Part of a small language model's weights: a variant of Muon for these matrices.
MLP neurons of a small language model. Each row is named by its layer, matrix (up: input weights; down: output weights) and neuron, and shows model dimensions 0-63. Each number is 128 + 24 x the weight over its row's rms, rounded and kept within 0 to 255.
After each neuron's rows, "fires on" lists the tokens most often at its 100 highest values on Wikipedia text that the model never trained on; "raises" lists the tokens whose logits its output raises most directly, leaving later layers aside. A number after a token or word is its count.

L5.up1456 [168 133  86 100 147 198 115 185  78 100 107 151 156 123 123 172 151 158 129 160 117  93 136 101 113 138 114  61 113 133 151 136 129 109 103 115 164 125  85 117 114 135  75 144 143 126 148 115 122 146 149 149 164 133 120 135 168 100 196 154 146 138 143 150]
L5.down1456 [122 128 138 141 169 134 142 139 105 114  96 125 115 118 110 107 127 144 108 162 139 133 152 136 124 113 118 115 131 129 140 125 113 135 112 108 106 135 126  93  90 133  92 137 178 102  91 116 153 122 140 132 117 141 144 118 144  95 255 122 129 126 110  75]
fires on: " \"" 68, "==\n" 7, "\n\n" 6, ":\n\n" 5, "==\n\n" 4
raises: "-", "===", "The", "====", "=="

L5.up2701 [126 145 118 134 137 137 160  96  97 131 161 129 189 172 146 137 123 110 112 111 124 132 153 144  99 132 108 145 177 111  97 123 130 186 151 140  76 162 131 120 128 143 113 101 146 127 111 142 102 119 115 115 140 141 122 120 157 147 114 176 160 101 133 149]
L5.down2701 [114 143 132  95 120 173 111 139 119 108 138 132 136 129 159 112 102 111  72 104 132 159 147  87 118 125 140 114 175 160 108 122 167 120 139  87 133 142 156 136 120 109 156 132 115 108 174 108 142 104 149 165 107 113 142 139 178 114 156 126 102 150 116 131]
fires on: "," 57, " the" 12, " of" 10, " one" 4
raises: " whom", " whose", " which", " who", " indicating"

L5.up1637 [153 149 140 116 122 147 115 130 146 132 115 111  92 147 120 148 150 140 136  76 128 111 117 119 167  94 153 117  87 114 168 129 136 115 112 119 136 100 159 127 115 140  96 143  99 130 124 110 140 134 125  85 158 130 115 139 104 126 125  99 115 121 167  95]
L5.down1637 [103 160 159 120 146 138 159 128 118 109 128 101 140 138  91 153 111 145 101 182 111 130 107 103 129 135 147 138 128 109 161  95 121 144 126  80 151 142 170 121 131 170  72 130 165  94 111 114 105 144 162 123 142  95  93 126 131 107 255 124 126 150 138 147]
fires on: "." 88, "\"." 4
raises: " Also", " He", " In", " It", " The"

L5.up2212 [101 143  97 111 117 123  91 116 120 131 106 160 125  68 105 119 124  93 127 136  99 115 116 130  99 113 111  87 144 156 125 115 138 125 154 130 158  89  91 125 129  95 135 101 127 136 111 131 169 150 121 139 161  97 121 115 127  88 145 136 106 130 117 148]
L5.down2212 [131 138 110 123  95 139 136  94 148  81 133 140 131 132 136 102 134 124 126 174  98 138 142 183 173 162 118 122 106 152 138 170 158 108 131 123 105 101 164 167 104 116 145 166 112 140 117 183 133  92 129 144  98 139 148 133 132 138 131 172 110 112 115 117]
fires on: " and" 25, " Ref" 9, "0" 8, " =" 5, " later" 4, "," 4
raises: " a", " an", " was", " from", "\n"

L5.up2126 [150 146 142 112  95 152 153 162 107 127 167  65 136  97 188 145  91 149 111 142 144  91 160 131 150 144  99 163 106 123 130 122 115 164 153 126 109 162 140 107 152 147 123  79 133 104 179  95 136 131 128 113 140 155 100 147 142 148 135  91 128 119 103 138]
L5.down2126 [ 97 119 138 152 101 152  95 157 129 106 187 123 131 155 130 176 120 131 139 126 148 110 152 141 144 148  91 126 115 121 139 128 152 111 123 144 111 175 124 124 170 121 150 110 145 135 131  90 111  88  98 135 147 167 119 113  96 122 173 113 204 107  62 149]
fires on: " a" 70, "A" 10, " A" 10, "-" 4
raises: " single", " half", " number", "le", " few"

L5.up2055 [168  98 132 115 118 157 148 139 105 136 117 163 158 148 124 121 141 100 134 155 139 168 136 120  74 127 121 103 116 113 146 139 159 141  75 145 149 107 153 144 125  87 117 118 169 110  78 101 140  88 137 139  78 120 111 123 148 163 112 147 162 147 157  89]
L5.down2055 [130 148 137 142 123 158  92 131 117 111 132 145 125 161 133 157 102 129 134 155 147 143 147 104 150 150 128 100 100 151 163 113 155 181 135 130  96 128  94 129  92  85 118 161 158 138 113 154 130  97 136  97  90 197 143 166 123 132  90 145 151 151 158 137]
fires on: " |" 23, "," 16, " \"" 15, " song" 10, " single" 7, " film" 4
raises: " \"", " “", " '", ":\n\n", " simply"

L5.up1522 [142 140  99 102 125 170 113 137 105 153 140 117 112 137 131 135  81 126 104 129 146 135 104 129 121 173 141 114  73 125 120 126 159 136 153  90 113  93 174 114 165 164 156  98  91  85 113 154 145 127 110  93 125  92 136 160 150 119 192 132  93  93  95 152]
L5.down1522 [113 114 140  98 156 120 167 119 124 146 144 133 139 163 163 137  83 138 107 127 133 154 165 105 127 186 101 128 146 153 143 125  96 123 145 118 122 160 196 187 139 144 144 146 143 144 107 100 102 121  87 166 117 136  94  69 139 110 148 121  92 147 123 136]
fires on: "," 61
raises: " called", " which", " but", " that", " so"

L5.up1329 [139 120 120 163 111 118  98 179 125 201 136 111 181 132 143 124 123 135 162  68 106 136 131 137  94 110 138 137 130 136 148 121 145 160 117 128  79 126 163 129 114 153 101 152 124 131 151 168 123 109 129  98 128 157 155 142 136 176  94 110 129 190 164 100]
L5.down1329 [113 100 123 171 152 128  85 126 150 127 190  71 171 137 125  67 162 112 122 119 153 100 143 105 145 159 102 104 158  92 120 100 100 108 112 109 157 146 153 131 119 153 152 147 116 151 100 131 142 128 151  89 118 172  95 167 156 175 121 117 111 149  72  90]
fires on: " in" 41, " on" 12, "ommissioned" 10
raises: " on", " early", " in", " late", " November"

L5.up1288 [111 147  92 127 140  99 126 109 122 153 145 121  94 139 118 122 157 157 143 120 103  91 132 118 155  90 111 161 115 111 151 124 119 111 101 117 118 151 133 110 137 124 121 166 178  96  94 119 143 146 125 117 116 101 146 137 155 111 177 150 107 116 152 109]
L5.down1288 [101 141 118 158 164 120 137 147 136  95 127 124 152 137 142 138 173 150 141 128  94 128 100 125 107 132 136 121 120 123 106 114 170 133 137 112 101 152 154 153 158 130 150 126 131 135  85 119 136 175 121 140  71 149 143 160 116 120 255 109  88 114 144 108]
fires on: " |\n" 65, "\n" 12, "\n\n" 7, " |\n\n" 6, ")\n\n" 4
raises: "|---|---|---|---|---|\n", "|---|---|---|---|\n", "|", "|---|---|---|---|---|---|\n", "=="

L5.up1463 [139 132 117 151 125 121 117 135 147 119 105 115 119 141 125 166 166 140 135 126 131 112 144 135 132 111 146 111 128 106 121 122 107 148 108 111 135  96 127  81 144 172 124 119 146  81 135 106 129 118 142  99 135 113 149 178 148 139 118 151 173 130 143  95]
L5.down1463 [135 147 168 116 184 106 112 118 125 110 134 114 115 103 120 120 119 167  78 123 111 106 144  83  90 146 115 121 115 121 154 116 135 114 138 138  85 160 148 107 136 134 115 110 155 131 136  91 124 158 104 120 139 132 105 137 110 116 224 138 171 132 110 116]
fires on: "\n\n" 24, " |\n\n" 23, " =\n\n" 14, ")\n\n" 6, "===\n" 4, ")\n" 4
raises: "==", "The", "It", "Production", " Janeiro"